{"num_hidden_layers": 11, "hidden_size": 640, "num_attention_heads": 5, "num_key_value_heads": 1, "head_dim": 128, "intermediate_size": 1728, "vocab_size": 8192, "hidden_act": "swiglu", "norm": "rmsnorm", "norm_place": "pre", "norm_eps": 1e-05, "positions": "rope", "rope_theta": 10000.0, "rope_fraction": 1.0, "qk_norm": true, "attn_scale": 0.0884, "bias": "none", "tie_word_embeddings": false, "parallel_block": true, "init": "trunc", "init_std_qkv": 0.0235, "init_std_o": 0.0, "init_std_up": 0.0235, "init_std_down": 0.0, "optimizer": "muon", "learning_rate": 0.00226, "beta1": 0.95, "weight_decay": 0.058, "lr_head": 0.00466, "warmup_steps": 0, "schedule": "wsd", "decay_fraction": 0.587, "decay_shape": "sqrt", "final_lr_fraction": 0.05, "batch_tokens": 65536, "max_seq_len": 2048, "doc_mask": false, "train_tokens": 567400000, "max_steps": 8658, "dataset": "wikipedia_en"}
MLP neurons of a small language model. Each row is named by its layer, matrix (gate and up: input weights) and neuron, and shows model dimensions 256-447. Each number is 128 + 24 x the weight over its row's rms, rounded and kept within 0 to 255. Numbers have three digits each. A neuron's up and down rows have the sign that makes its largest values positive.
After each neuron's rows, "fires in" lists the words (lower case) most often at its 100 highest values on Wikipedia text that the model never trained on. A number after a token or word is its count.

L8.gate173:113168146152163117146092178097134081114148135161130107094148105083200135116132103084147155133085133102138134129125120090115088176088136140126173132139143118082143101141123131082091123136156101131124103101127126132150109090175119129121108150095116107119118117162093120101140129160139149133149168096149177101138101118150157177128119103141080115093137145132129136154148150117160120157134139158115084118128103122129146113166126124143143113075118117071127093129137140128089125113143159177132086162138152110156176135090140131127131176092125160113122124150118132144132125142119115141
L8.up173:144138153125130123103178150078171109105132100119126162113156101110128134140160120159140086151134140139157074153117120132129056085126149108149139139132120156121141135119160152112110113097120125121104113105089129146120124099168129134109145145094129137132108150127129141119121151128115148095161135118146180132105112122116138154102135139127150111141115177144075112135128136086129089103133130110156104143125100138142115107100117134092154132158096119101073156168097156105130167152156153140151108133121149145163123157140162173080139129077198128149145130095173149112135142130150151139
fires in: "has" 11, "can" 10, "may" 9, "could" 9, "have" 8, "also" 5

L8.gate1383:163115071156121123129096146129162117095182127133087135150132146137097129164127151128115119126140141123145154154094123142190148126165121092174130133117117120139142142096121076137132138121130162146110133122084131146147116107129105110111138107103138155123135171161086135110131128143161147154138096130131118118132096143125153119122134091118129105155130138132156173103123119135128154072105170123142091134157147144141107132136128127104164075151129102133126126097156166131148114101091130154135116088144138123104116108124151122119113150153139093129161134116165083095158157092129126167
L8.up1383:187135131111089135129097137137058155156171134159201108142138127167135121128136158127139118132118156160110167109097116149131101134133101142074138110147117138078176148093154108130114075148138107163130124078120118092102125161123126149157150135088133137142151154168121109116140128117140163096077116099143142126145157146117141115098157151136161132176132166122117134138124117159132161106140111125139150145163102123177094107140129180140131090146131093119122165094104129114120172146149099080134102092107112128097060107123148116103120103127145126094152148133109148173093138119128095151
fires in: "to" 40, "been" 19, "being" 4

L8.gate228:101129102093116124126118157162109170136113162089129092120134155127108145112138107117172133126108120118110193107089117151138117146092125096182134123148130152136132169120070114143144165173102128156119117130119081145102147109109142133125139154091102079088170091125107167080123112137136140096106165115132146162167101115065100137138136167150093111132104164123119156156155074125130113124130149170108069107147139123117117138120142117161136083135108143105091142119164123120102142154111111126143091107094127110127124084138096153154131103168115105132113110108127117173173143092131139127
L8.up228:109158120080117115104173148152097135108118171102140153131104110137105176132161151098152133133135118110156141101112110156138143161147159096168125108129096129137085133112132126174121168124159153149146145090135118166120130141132125143110118142128046084085135127103089138103124130118133144119133169111151138105132109156106157175140169125137099126115112120145088109103162156114126137089099135135109117174133159126118137147157101168161186102111095174152123136092145161063128137118120110128145150175121167135133105122118109150126125116155125092178123133109153099116114136101087127133
fires in: "as" 24, "by" 18, "of" 17, "in" 9, "for" 7

L8.gate7:108144145153152085104115156121109139164140157141091124163125190117173127110121121118075138138117121123119148148097117125109138132134171113100168095154139131099142146118150093116139166116084175144169108162119105106106146153117151107134192111129111136129137155149124098143135146077128152139096137114133103144106142157138081135145092100079147118116101108143108106124130124154150151088155118166106132125088116153158151126136108176133117129114156140127100176098069122114116149131078109112105135080174153150118147151155132114125092115098112136175181121121139141120140149104158137111
L8.up7:174145114115102094136130130133076118153145174103119120137164135139130162144131123143140191128096156168136130081131153149101169149127115100131120105168156145141126130110171130124162126134118142132138151148142155103104139134125134136090144129109085115141135166160110163123121101153078122165105123135087121110101137163096108133124134127080145094146164144152121122103150173122076153079128147146118138140079120132101121098127121115105160132134116139132103116098133118198102169142138130136159091086126157177156169110163124152113152147154144135141110128136099108145108162128093132142
fires in: "in" 30, "of" 7, "to" 6, "following" 4, "under" 4

L5.gate1233:126111099136165126099090071148160170126104091127105153149103139143118141134109076114092132101138102151153145126110133062135122138141096103126120157110105118106187145112129153168141138123148136085115122135115145138135150119157155120154136143128132118107145156157153076155151145128100126115116141148140131138115104165098112177134137155088183123136126147130153128137137155148095137134144107152167126114160167118108093119159122155149126147104143170124114166160103093118155127153132157086136140137142107077131162133140108098135113142131129134114113139103150123113084095155128160097
L5.up1233:157173107088176142146091105119122082114126121142085096141108148109128123148122087139114126138124105168160145146096111114094141166149161109138105121104122137081127130113098135135103158137135120130110130106114149136125085143176131104149130093102171169147116133157132088129175109119153121110108102105175124178138140136109136193115154176113130156127157172103161148133130077128128121158098130121154155106186163125076126134153097136153147134151141143131146127111126113091177117133139158078088120103128133105127178176089111111132094127120153087108144163120122143110098123149134130075
fires in: "in" 26, "of" 23, "with" 9, "acuera" 5, "at" 4, "to" 4

L5.gate850:146128142179097117145125142158162101120165139171145113151153114128159145116161153136139142130147148168095131148113134140124098156121100134141154137099126087125163143141123131157150118149132130173103119131120050092109141103161151159095108146166180138117144154148113148082135171141175125155113112098127155114127114123127146106154140105119167085124101119108149118112129094151138110109116144142089160134138128156113141132154174141134120130069112160135144125126187153159156150137130123106102102111125161115133171133135134144180176109121105128120129147151143146103123133097144138147
L5.up850:099152130159129142177164205113139110102164109076176116121140146115082138108127152167102143129157124087123167118145127106160095100172127083109096135093147130113120121176120109149138164129141145149126174138149143116108117118155150133130151115140144107114131137131137118106070152141132133148122151105129123129149078115129178092144137123128098112104116121120170104135151134125130161091144164160129141122143121140077151072122113150117135111138156138093131113128170160124172104121104141116108131121094125137130139154105147141160117137159061158084099161100096085162130136122128159147
fires in: "to" 75, "would" 9, "will" 6

L7.gate1172:145095106110141117156137113147128131159140120118126177123193123180154092132174142160152111095095103143164122073116143163124149123109141125111133133140149129076109111140144163121142136105108107127096168140137082144137145114115145131106123136143123085113114139112105109154108100143142111128121136119129133151143162134163095088110191130090109080117138124162125150112126171075158126108105127138141128104137149118145115167140155157147142153124150119112151138151140142136152109129124104151134112121137077076167136116157108157152112137113144126131088110135125127092129139127131126128
L7.up1172:108136100156173168104070154113124121142102110105114155156167107180151111144142144118078104170108110169118121132122161139089143110133144137104084136126152103113128130142172124123107160094122105106151131120109167107100108102142111216143139128171081123109138109085148110099094098091083113126134135097100158137091134100115138128096137136146142090127120102123145143152139137111139097141128157103156122124115110173141107092162095129161126103125093082127094149161128151152106069099136116104143138115118113134102143133105145106145113086102105167097074134119135120114161121096134107157
fires in: "the" 39, "a" 19, "sq" 4, "w" 4

L5.gate1076:099151114129115121093114152148125160122136142176112095150149112169196117117093123128099138115070128119141114108136159139110162127123141128169103144115096136090130164119106070100092103180124132087149159116156115171116105127122126142117113116143103137134117115156126104100094151111121135129083124153103165140107098118108148133115052111124135088108146124113108103101135128152088145089138127117089129105167146118147116109104117122098172106183115089122098129115109134148128143126089077124139116121114152085142119111122185147134131157092132110141135131103173121137138137110131145123
L5.up1076:084118106116064108086118138156161129118170108160100117099157156094200141049117120116155112083117122132091120166114120121155116120123140137138125112115184111112135099114133083110170121109146087115165133099150116155120116162122143157132136140149168150109132092144088108125149154134113111144133141138149163092140103140124152102168099160127113117133168155143083143120158113146138146149107131130108104118109144122154136119146104131116176116134110146145115159133146114136076127109117151100143113105110150123096169130121131141152177145110130126142125135137135099109165140150135128119
fires in: "with" 21, "by" 16, "for" 16, "of" 12, "as" 7, "its" 5

L8.gate1069:173169121114159137168112113190129128108164169149133129114113182112140139142102158153095066117160140148098124105142102135140143132121136141134119092137122132112106145135115129114160161104116130132119130135161130160149112151126121128112129150117129123129104178141152104123139133121119145147139106110147129118103151094132191128109169126162090128132136129102126164118154134107114133126101166113129156091139172134079123118105113158081175168147105097113135177144162171106144076190099112118131146136141138097097096118134122164128084124188137132106084113157089140140149144129091133103
L8.up1069:151145170132182159102108103165110160126127116128116133133136093117136102129098142126095100112172146137132099159124112108121128106123142111124140095124157164138103125158148090107133131131145139109106134119165142185119114115114128108122120161087157128145101154167084139138140146109103118112120094134133116166122148154091116118101151108082104139137089233130094099093186135151158157143133105143139106119105110139119134128120142158138169141119116126137097112135123125136165141121157126125169123071104139121094156096129111135081134088123131102196128110141144141079128147145169115121
fires in: "for" 20, "by" 14, "of" 12, "to" 11, "about" 5, "on" 5

L7.gate605:142161139121109135174118144115140098090187139111113091138176149112159142119106149171109144144133119108154159144167170113139164092107135129080111087137115127126140138134143183155113123137125162068126138162151126104080125149135125172110138134121089124088141145151131136125139146099127123142152092139124122122140121158105143130129135119109112123119142148188080151098128129139111131154125131150082106137167133121104106164133150111115123102127126143186105113103128111093113132115120127116108111118161145132119148099128101121082113131124131121143157110085136130140153124130102117138
L7.up605:129117160179151098160136138164135096133138100122145139138119155139173138117142127130115143131073105124141106138127104075126125082129088102100085134109106094071147135102112103134120128151101155105086114108127175200171087099073130134102165119134105172130117127092087143097130163182132130130089127150109140134158106119133146097158132110142159110118134111119116121121112094103175091120120137160126082138158112161116120155112126150149119132118122163146100112119135116165144129108155099144153139120140166136109136116102142133097125157151125089142143137121154111145122150121144137154
fires in: "of" 17, "to" 12, "or" 12, "as" 11, "in" 9, "at" 8

L5.gate582:106124124122183096117135137130122114112138137127165043145099163099139113159142151145121157117131123125157133120145131138122121125124162118095077109158128145150107136127110122140121096101134130160112115107154127111133101125173147136095171125086097091173109136130138148121119142137117120156148148082153154111144117158171153123137119131163151120116152117099107082175177153157142128130126130124129100152083119157172146141155112091115098107104124107142110131104088134090140109078104169141141074094157172139121115139157165157129142138150157104161156187135140143138135154114126148118
L5.up582:100129118095111130171135110129117174153110182118125117143124140118101109139119146128099119119054127112140134122092171101136143170105108121113146120112137123150099123138098156106106152074107134159141100089126108088161101119136110119079128103152111150160144182166104099112123125113120120139173129101180092112189128139114152134135130109096147131156152105134177076135130130135143146136101117163144100159140157110150136136128104164100170099167150074135132142143121131130111158121129156081087133125081145121175129122149107162109149093092155146133139101142142118089160081121124105155
fires in: "for" 55, "per" 12, "of" 8, "in" 5

L7.gate837:156129115118126158131108141150076164082129143135119095138147149154180130122135187124155147102128091151133125187080115161086148109114143137121133138104061132112139139135085081133117136141125180160147158183145098127117132189153104116081162127099134166137170109124170096122117144135087123125151122108144177107159127141128148126140104163095134091114149092135105118139085090130116153142098143143134149103106119135137140126105097097118148136164163131120128117142115111145130148113132105093132107108102091144119122129130160155129160157122109107119127112076135140134091122118126089130
L7.up837:126125112133122165179082102137112121094083157144116076138149170178103165123174118097132106138130114117125101128146135086106152174119116087147097120111120055138113119162124096185081147135131145193122124125117144140086143132126097089097140066125124148122110112112133136109100111167109115136100130119101137136138113104050154169084131131103120094117183070122124111163114104121126160127078144141130135142166131107065123102121112114137114135137149154122131113131126135140111080158147141113122097139137150131108143140136121140161125107140121142150126104073116117165162099109142122090
fires in: "first" 13, "only" 12, "a" 12, "in" 11, "to" 5, "sentenced" 5

L7.gate1501:152145146115101145134109146119135097125120109117117156133157127108161127147109102124129144118159147126146130161081116113089126125114136178172165121126129056085152135123170158134132158138146141141140113176139145135120134140134116142166121077105164085095085162128134098123102092132110134148164130122144114110155126102153109148129151144133126087154152123144121153112161133106110156159124126122099132137153127137088169120139122164197155109117121147160069115128151126104095132118115100167148102147093119109139156126142115159124131133148106115145125090089170170164131133066106111124
L7.up1501:186164115166101141114089128106120087123115094094135128134151200122118125141144157116117135141115127124160129110160096100103076151092135124157154108119131181104151119137117120120101162127139138146116105118136143106106175131131104167124122138118154148119096162149142118155110106108135114144146134135174091144132120097163119124097160130135177164146109117139129127096139114157135103139078138095162090109126115119148128094144156119141155113125103122127134085098146181128109143147137111137138113120085103136140137091071107117116137152181106137148107140099179141126163117095128107135
fires in: "also" 23, "has" 16, "have" 12, "leads" 5, "previously" 4

L5.gate1671:153103158127128154142116108139111133131130107173115116085099115175174122125167131118110110142143126155127116101097141106117133160126137117133124089080144143103090137149132131144144097152082159132110121099126121102147128083136118126100083131149132125096102103153144134136141136118147166121108144102124127094144100107137109120159135103108144102134112106161134132082104113161139121134121121159122142141116145123117133113130098130111125135164074125142129141105160180128149152109106128161137125102080154119114123111102164143115131134157135155134099153123138158140129156110139102125
L5.up1671:149149114135116128146089146089131107156085130164152154149108106113133156126152116109123157127122113137135118134117154156123108142164113178108094129136167135101133134118133141127133128082122126125105157112125114176113160150123125133146132143152145109092136148114160134149084113123144150127147108161119161159150117143118132119162094153139122158091121109124156137069074116159111115125099109130112129134155131136108182101111143109126156133155150142148102105097107179093151144087053124141160105128190154127123147127123153140101129142124101144120144126131127183133124109109106104123
fires in: "for" 40, "to" 13

L5.gate1468:142134109132160112075100137120084140113150099138169141125135127125160096162139108170132135127105154110102127134158140134123138129119184133167105123105098152144113155138161110066144144148149126137129135126165105106142131118168136138122123170142137175133144138135107132129159159087124167124116191126130143139198142108134152144095101156133121118124150153124139125135134111171132147142128128156102126121160125123144118114141130141069100134154139112137100062139119106127123117130128119121116118146125124088142103117147102112087090108108144089083157076149116101147130124080173095145
L5.up1468:137098146168131121149122151178101114095113170142081132157124123116134081112117121148148105092122148146166143155126123083136137135116130140163141126166128138122091113112114109136133113150142110149101130153155110131136143126178110154130147116128153124106154117086065124143146121150086157098167129098098135151123116138165126157146085118117078122112163138144142146122085162103147116115141115152116120089127156129117134158157122134116105157148135147152107158137156121103126090156128166151144120142109157158138113045143149103112129133151135119122155146113083104135104132151157120121
fires in: "that" 70, "as" 13, "be" 6

L8.gate843:169138131148051124141102152148074103142113151144148125095123146122128123125143113138119140153124104137132079151141087147110108103077124155115157099123090087125133108145100134137163115153153141110150146121151147151144141134121114106152158154099111145098100108105108133146080123110134125166080129109119122146125115117083129143140176149142074168115157098152162148117099119081124107085115092115124123101145112118119140139132134109091134169138107112115124154144132114092132140114160156139175115095103148141129147103179116141107168155112098149139093083153111117128104100108142135091
L8.up843:128109104157074144085114129092150134126125117128111120143142165096113114084119113119115107124127139134114144119087172104101137115134117150094136094115078108089116118096110158129122135121171100124112171129152138077172140131147072148101146161118100157106100189140112140131080161088141141110144128138120127163121094116135149149106130168156111166111145095132157129126165083164155153093121094128128155110159157121134132126087142136106140155144184111164095156143114175122130165128112122129079109113176116145122173124117139131103103187132128150102087134184099123105150136148154110098
fires in: "to" 77

L7.gate544:135148110142171121114096128159164103076141103122127128132141179119142091112124155187116109140128124101154184161167110137085106146149145113109120109135160136108083139127112080184142108109154092160112117127108096089125143132148133109122166124102204145107109171166093114096140178114182130153109144166112168121155094086124147145084143121137096116116146178143143159111096118150114129123082111133155142154107134130107139126142122153110131132113078145140151157097089135128126140150112117142121148124130136112149104088145135157126148170131150159141102108131140122105066110128157070103
L7.up544:087167134121145103101138123136130084112120136090163131145147125095158119147165114137139161130138095111111122092137126100113125116149116157149127139152090167101141116120114104116109119086114115202180107145110120096111144122128117103155124133126133138100151113126120118123120097136158128137092123148103138139133088131110126151139143161109160149155129133145072146158096142102140144107163106139137159148157132105134135126192150141110134126169142092100121147145109130153143105150106145134154167063110077094159147129137135141120118092197139098116136169120109130123139092120127116102
fires in: "to" 48, "and" 10, "not" 6, "also" 5, "candidacy" 4

L8.gate877:138101152154143140157123125145133128127120136079150089120117147132139173119119134106111133106111097163116164129117170139099134084099130121087158146155137121131138088113062071137133098105096159150155113152101095157126127116108135184139106129133141106115111139154160169085155098131136104145124135150125160170105173163124170154139094147153138102111148156142130114082103145108158088118112117098109097156097097109125135134101101113115127134126133185147119109127102116146140164142117156149119127167153153102160157084122123130098118124133143100131127155133165155079120147098145126131
L8.up877:133121108137094144126121094121105097123117137079113138151140149124133139154104143160149151162112111155099102127132132085133097073112088125138109136117113086131106095128128134143072144126037109153165111191168104094105130098153125188090174132131137122179154109104162128114138122120134129116126162137103132083140142103145132151107114170129171117144112157147137127101128112130111132107127128167107130161121116098086150120126093125127128116122145130165098141158110135141161099120112105157132148101092159126175149108110127132105124100119125143129106145092165066146143138097142153116
fires in: "in" 58, "display" 4

L5.gate1321:138130139111152119151115147150164087178132131119086155137141131119154110135085120094154156126155155120155126175169093133123125152147125118179110119129101094126109110114111143129117149146092146127117113120182119155132139105143142137111130167156157092101178141114151185150111126099111094145133149157158124081166153139095109140136159135137128098113139147106114086120128144156114174160085120158161125150169130116102087121122079117138143140121114119127093111163139099164100105137140096110154125086147126142153155153128147143114098131151122135145105106130092153109125110095118129174
L5.up1321:109121191137115134088103176156137108125122123104102111093093148142114131144075122107136141110133154126109121159152153162165120167087126146128149127146122108093148113113084121135099126141133110118129107133174124141137144125171198146143101120122104118130171148126139127128138081148116113146106126073118131105162178129159115112141117122132121123100187092094097093097160113146112169137122097152148101110142145127112097120137167117126150161163157136128114103124130060158112131125102136127154123133157124160108129123163084121146121118130141141131125104128115074152117148099111109182
fires in: "by" 88, "of" 6

L5.gate518:130100094108126128148122157120143116080110155142128124131108170155097148118158134128115150112147091117121140159139133129084152115164096097132134144078125176104163141110119138100143152120122131090144118080124140167160125111129139133097081143138100149133115149162114119160150161130133138166149098095116140120127137132145143140108123175120098132108152096159164099092134099123155126153148155152090100113095090102127112120140126151140130142145115112171121153128130120096155143100107146115122113126120143100151144133118132120174080102102101136137131120125160132136131119097114097150
L5.up518:162149093133126114118110097124122126137116120149114134132132169128108091197118129089138148123173174135151140129133148125099143107189151092137153173054139117106137097163136104147142156144151144100108123134137164150144110173170161149101095156113086170115139126124105149132109134152110129115151113095131126129151135126120150124141138118149081107123141150112166122111128095157123157093129160115161108169097156119117140149117110099112162127146108113147111113146145141141118131108103161113158072097097149090112120115131135086120096074115168112130132143171139112120158164139155134171
fires in: "for" 49, "of" 8, "with" 6

L5.gate1565:133097124156127106129118165131114125093173143115149143137166120096129120116132108159117173104107114103132157173117131124146108131122121150150156168149161122091098136160106145107142136144132151200138148157098114122145166150158129125150087158100121106149136152142129139113145080174087151146134115115121127107170119158127122109157151144121135171120120102163130147099094147155124154131111097133153103142100134120118112144107178167109143105134147103179111151136124121087139135146142107146129072136091150116122108131118121127130146130147099160154125146105140128121117180126145143114
L5.up1565:112141109121118105119125131120123102171106141104161070150144119158113111130085139125066118124117138113120142074170111115108100110132145118116118153153132156123094143113135118124100143101128151137124115136115111109144122149156109117116177139135149109099155101134098139144116105155118150131109101108141135121103137119134168111099070118120142072092108134149185111120145137150110107157113108121121121156145096139095100130152117132147151104126158109122107126102121137154143133129081115101101085107143116109148112140109173178098139170105069132134075147116066132158098120124144133180
fires in: "has" 28, "well" 27, "have" 19, "along" 4

L7.gate1088:160104155086137108114111155141152154127081088160095114092190138128156106146134097127103113114162110134136137136103115067091138142087163127149162110098119145148074105127176113113152110089119112119132158126166140119130108132120066133103158127150105089131138099108101118100081113134116143122122139099159137105123133073105126112105137139127134129155144120153167130139088183130132133136117159112138141114124101189162136119130126101157124155174172120119157108123174154112132128117125153138134117131121115110100111106100149128146154140177142140111138083150124107103060106134174158168
L7.up1088:127146105145148098161094130149151121110136103157127115115141132112132128107124122175135135130142144167141121141081102161120124144101127166094150111141137133126134099124099175153135156107167094082103131147100149103139118122127148156119136139165096108125137106105151102188131118134117115130111097107155152110112140143159119148115140081135190098136118131120142116181131153145155116160123105096156133118095125118140123155113084109184116142073157130141168153133123101133094092118140093130138101161115154121116152129094143151148129167135119151121095100106131140148122138134151124081
fires in: "the" 25, "a" 22, "all" 8

L8.gate1563:152083086123117117104174159109065126134127116177131144083127101088142109133131083133119125121160114129150117171159119132138109158118113132132098126167102119154118095126118104140123143111145123114138135073092127153128132135149112105123153139119170109148087099135101136133107128107099114139146104125112138122113108105120109150107103086113100105129104152131126074089140134134164133171101128142167135154138107090143108099171112123119118134131114148162126116134136108108072138125131183149120094104143125140120121100071137166109127146126126137111121111101107164141090140158096108135
L8.up1563:165101149136104122122171144157125183121166103149092135117123112137152114145154110102094111129139142148107125160128108131105133141127127119122137087115119103115105116123134107103113138149125079138114108169139147119093090072146122143138094088183151134154150106135130158125139074097159103123095115131111121116139118089121159110110144125132094176150098120094122135107154124110095153161112104130090095123183150145129165074121110107118136144156116141166146140153160118108110129110117144115146111161107091127163137128135136130139119140122157118104111093135102192154145107108110110121
fires in: "has" 26, "with" 23, "have" 16, "rokkor" 8

L5.gate830:142112138116131112106129132134120139118105160136143106107149151135107097106136101085154070175133165136121079107099131149090162080075159101088083109149126113101097140130133097150118127135150139114143151143141126132154145125135093126177140102154158126076163122105127125110145139069109124145107136135187136169158147090131116110107138106159094124140151135125124087161094120141132115123106135132106129130131104144084162126109132121150091115092101135083141128167172151122137138105144122117134136114095110075152091123155084079126123107152087093115085106119177137119139102143120144122
L5.up830:141122107157145097139129091192132138127100111107159146174123121102154104120168130132160101143132154116131137164170118131111175128144138169130123179125117150158124142127118139161135115135125151093152143145161117154155128139110131139176110115149126138134188130124128167113110140113133140133090085104142142149113116153109140153135145123110177117127085111122131093137113104118125140113107124151063172114152114167135071151143132157130094169087146111158131093161094147088178075168134100109116116171113128148136118078099130100090150137151137108137111147101124122169109134195100155169
fires in: "government" 14, "to" 13, "of" 9, "public" 8, "republican" 6, "as" 5

L5.gate43:147187127134154071070164146084121083140110146109138092122114119140161140113123137106104107125135106143100125145116104129130150078082129105103143104132130118091143095143113136138146140106147137124147087087079150142148128102113156137186133123092127116097133125131189106125139147070149124134115145079121111124113123129137094143160115135165113126161099101108088127097143101126146137124112114110135104126117127100123145129132126092127141120115185159106106141118096075117137124124088126119133110137133115122126132087084146123119140131098085132105078125128102149142103103154107096120
L5.up43:114192165141099094084172124156133119145118129085138123115104115133172111140104107147121126203136147137122091129123085092141108077149131096161102107113121140097110097150111091148118141168141134161121125161178121168145149159093148130186152107141120125124114106084105126120125122085147114127133121130123142138116154128128097125166132124116167073138086138124152157128144114094100105129124130151134127133138121125122122123120120099174119125098149122082102168117099138106160095129089115070123124119096136157126124097116162134108128145058119145127061109142123207117101121153103117088
fires in: "with" 57, "top" 4, "without" 4

L8.gate1187:147094158102163119097128143144092120124179160131151089139145164101127100137088157151139090135132157109165137151130115107134121129143144126112133111146095136086178117075128199128137150123115109152145135143095141163100157146122149160120107197086125128120106142105139122156156093125118109093138140186131102126124121136084154115109126150118114067095125137156102072104124155125144130134109102134126120122098110125101091147123139156128148113132136101111097128114144139147089141178109169111112129120201102102097107174122176111090116120137109139098094077123148114163149088161111129126
L8.up1187:160116147115114127119159153137096141153128139138118095105127115106122105112136156160172112102108155126131136137149127129133180143122136109102156130149140123188166139129098097184074159107114137120121109156128170132126100129126135158151129128087135145133117098096115136123115117130149126137167132154141102145137101131153154196120127154112098120100145121126158067145133149138121114131149116114130112127127120145113188163150108163115202083125110161127124139130123080111136113116113147078158139121136117124119154142151138115095152109089113137118105154126164088147087097147122127099
fires in: "in" 28, "of" 15, "to" 8, "according" 7, "published" 6

L7.gate357:111126142113128150136134113127089111124118133138129100156147162134124134183114117157153134149157141102132156117107113166136098141178106093117113128118100104122103127149113112134140136163166114128144112123125115126083114113139102144165118139078135103069180156117147103140140169111136122137135114153149136077137115111093166107098159133117114115141158143131116136115113119128105112126137116143125136090084096139138121178158138133086116073131116155110094133141127163095137162110119099150131102091110133106104130110140117129162190156188148135116114116100127129125156117139119117141
L7.up357:160156130095078130138096136142076092113118127113153144157097125140148118137135127148120099101137138130139105120113132119110091108114107113093133153164123167124156122108125111138139131120148085145150119146104108117109066150129104135163088149091117167101169167134110136115102164151163141101141142147121188127137091125083167111117161146125113161133113169093136142139089124109120154115134108154146100103105111131128099114128112124139162137087124116081133100075122138112166116141172122114103096109134097140137127171117093154131182130142128093117115141115138150159116127155102142083
fires in: "to" 30, "can" 19, "could" 7, "not" 6

L7.gate1192:141040145134096138131119133111115147105119144152118149101142127120128142152154165082118149148094147122116148157117124173095121142164146156115140109133101140139109132158131164124088150171138141109113104083120094139119097139116195212156078111138102157121148122161156117117155139147140138106116144136131162120113121121145145111133125119155138116156127143153134118154103090146136182159148133157122132098148140133152139116149120111135124138096146122138116139079138111107106154106105122111128120147146121085134116095073124123162058141129090097115147069158089170161133101163139151103
L7.up1192:117123099133156115042132091098119112120123159113167146155122146142138121100104156136138148158112130134109109151093103121102098133144166110105096136085131106126134155126169146181098132152148119147086137089131133126152079145166161138144120118167140106131098103152134125117117149066129168127146132095110129151115098138106085110125111118147120138113135162163099135118141124122147144129128134133134096146136177175147100154172071108123143158161133144141139144127135120109116110154114098084144135110146126128123129088114175139155090101095139116124120143129125153111149141105127146134
fires in: "as" 50, "in" 15, "of" 8, "where" 8, "with" 6

L8.gate1155:133141117126123123056137122116159176130151172126154123127124160151125119108105095139145115102126115136136148134132142189103090156125109082112146126075147129092107134133148128145089107113173085117132114102100140177142119113162150087140133110120140139121124145159138114119148096077143141127093138130113133128160174111156108121156115122126107107112147126121097109109121116104163161127139116138112098129163175128133134130104149125107125121134110105119107087121092118171099138105131121087160141082108145132130144129131118150093136101108172120116111147135149150129128131123088169138
L8.up1155:166108127113119111107067133076116152120134176082078154129140133174171127141097119124067146127183122147127112144046167127098103130138104075133095129130128075165075135147123153140103147119113136162136100113157159190114147128083141087107139112140119184108120144148124112075149101126104139154102150098128116143155142123126141125109106104141108156072141105090124082094146147144166159144117110186148101119139177129176134131121107123147157085119114111136146137106124138158133157130152113186102111125124150125116158111101090131126142124062114134100101146155140116144143140096106137077
fires in: "on" 46, "for" 20, "of" 6

L7.gate1533:148140155136134135134182140143134136099137150162139144075139170125176161155154131142117157124156137112109106111165114144110070117087116180152081138138090169124153086100118119121127151105134142118140137095137159121107162104097155141101153130113112096136168129104121083104110109125177164109125151115134146120149129083158156133174149141157139135192157101158058132102102143104158137115130152143139122139150114109123132157121105142133143132119111093103163143121141148134171097088151123150174141125094115152130116126136098108173152154141134103142140116125170097105120148124139155138
L7.up1533:161092121143133165107101120114092156137145111165100101104173107121180117143099151128137147107161099134158162114118185126094130164147144155138131127121127149135103120098137132099129151134140110089121141127108120088119123131168115121139139141167140104119119112125157130103161144101146133120137092151127114092138095156092126128106149134114163121140128168166129156146164102119111136175162123155117153096133153146119100120131090183105115108098107167156093097158118143128127130138069114148100096121094149131141160140132099122139134123116055126160126102131074134148123117131178145144
fires in: "a" 59, "two" 6, "three" 5

L7.gate1250:125146144140111107139084132138091148102100129138146087125086166180107137150119111152132155121112164134094111097098132145155136121118114152132109144159142117118133130127107128171135120119156141113179119170070157110157153104155148162139138121112114105136137087129128120094077165136146112098096126156145159182121138126083145108129097136113106117101120130094120167124136156114123150137130093127142122109142152136133110134154137101133140140102122086136142159103150137153204120089123137106132118145150096129156099137135121085109123088138131099146130083144173117086127113098125087118
L7.up1250:114131095161177105096099152123070118149106123109131122150138126160154088150141135105146156157157145148145145133154133167103104120104100124112109127120141056115129108161142095150132157088068115133143122089099098133132130137148142135161153168163140102122144140150094111144094140142132112113155114155134138163127165138111167123111156114095134146103144065144128139152150141098118090115145098121086121141127156124148104100151115134121098089132116150125128143139082112092144114115097141112090093139099141131131128123137155136146092155109142110121154145114116132150164089137109154161
fires in: "at" 16, "in" 15, "a" 8, "on" 6, "hochstätter" 5

L7.gate898:161144162113148138138112124102179121113070106129142137137132120126143127134111140155161127151143154123129161168103127126124124125202135137152100110120079087118098125134127149095070165109121124116105136102162122107100130113132151116093133165117153113154176151133121128121130113112154178150095101144106121088137165133147153099114145127148133129162163108114075118124125136131110155122121138190118111150190165096123114114133114145118118169142171171099087143130115130164122120095094139131133111115072101144136129172153120151168115126120154080106143125096155107163148124172101157128
L7.up898:180102075159145114145095107123077155108129082120112154101098118108136130132099099082114131071156090126171146120158139137137134137155136151112147152086128080125129138156111130123162151102162117161132142113115102139135111183142145119124167145110106152096116153138097147129110124141114083124080126118095123095126135166125092089124110147111126153116117139145129183149135146150157115162114127127112142137139136164112131108128122129143155096103118103141136154155159143139109171099132137128161154152134131101118113169112093135107135076106170140134158140094131119141122148104119125132
fires in: "and" 22, "of" 14, "for" 7, "000" 5, "or" 4, "to" 4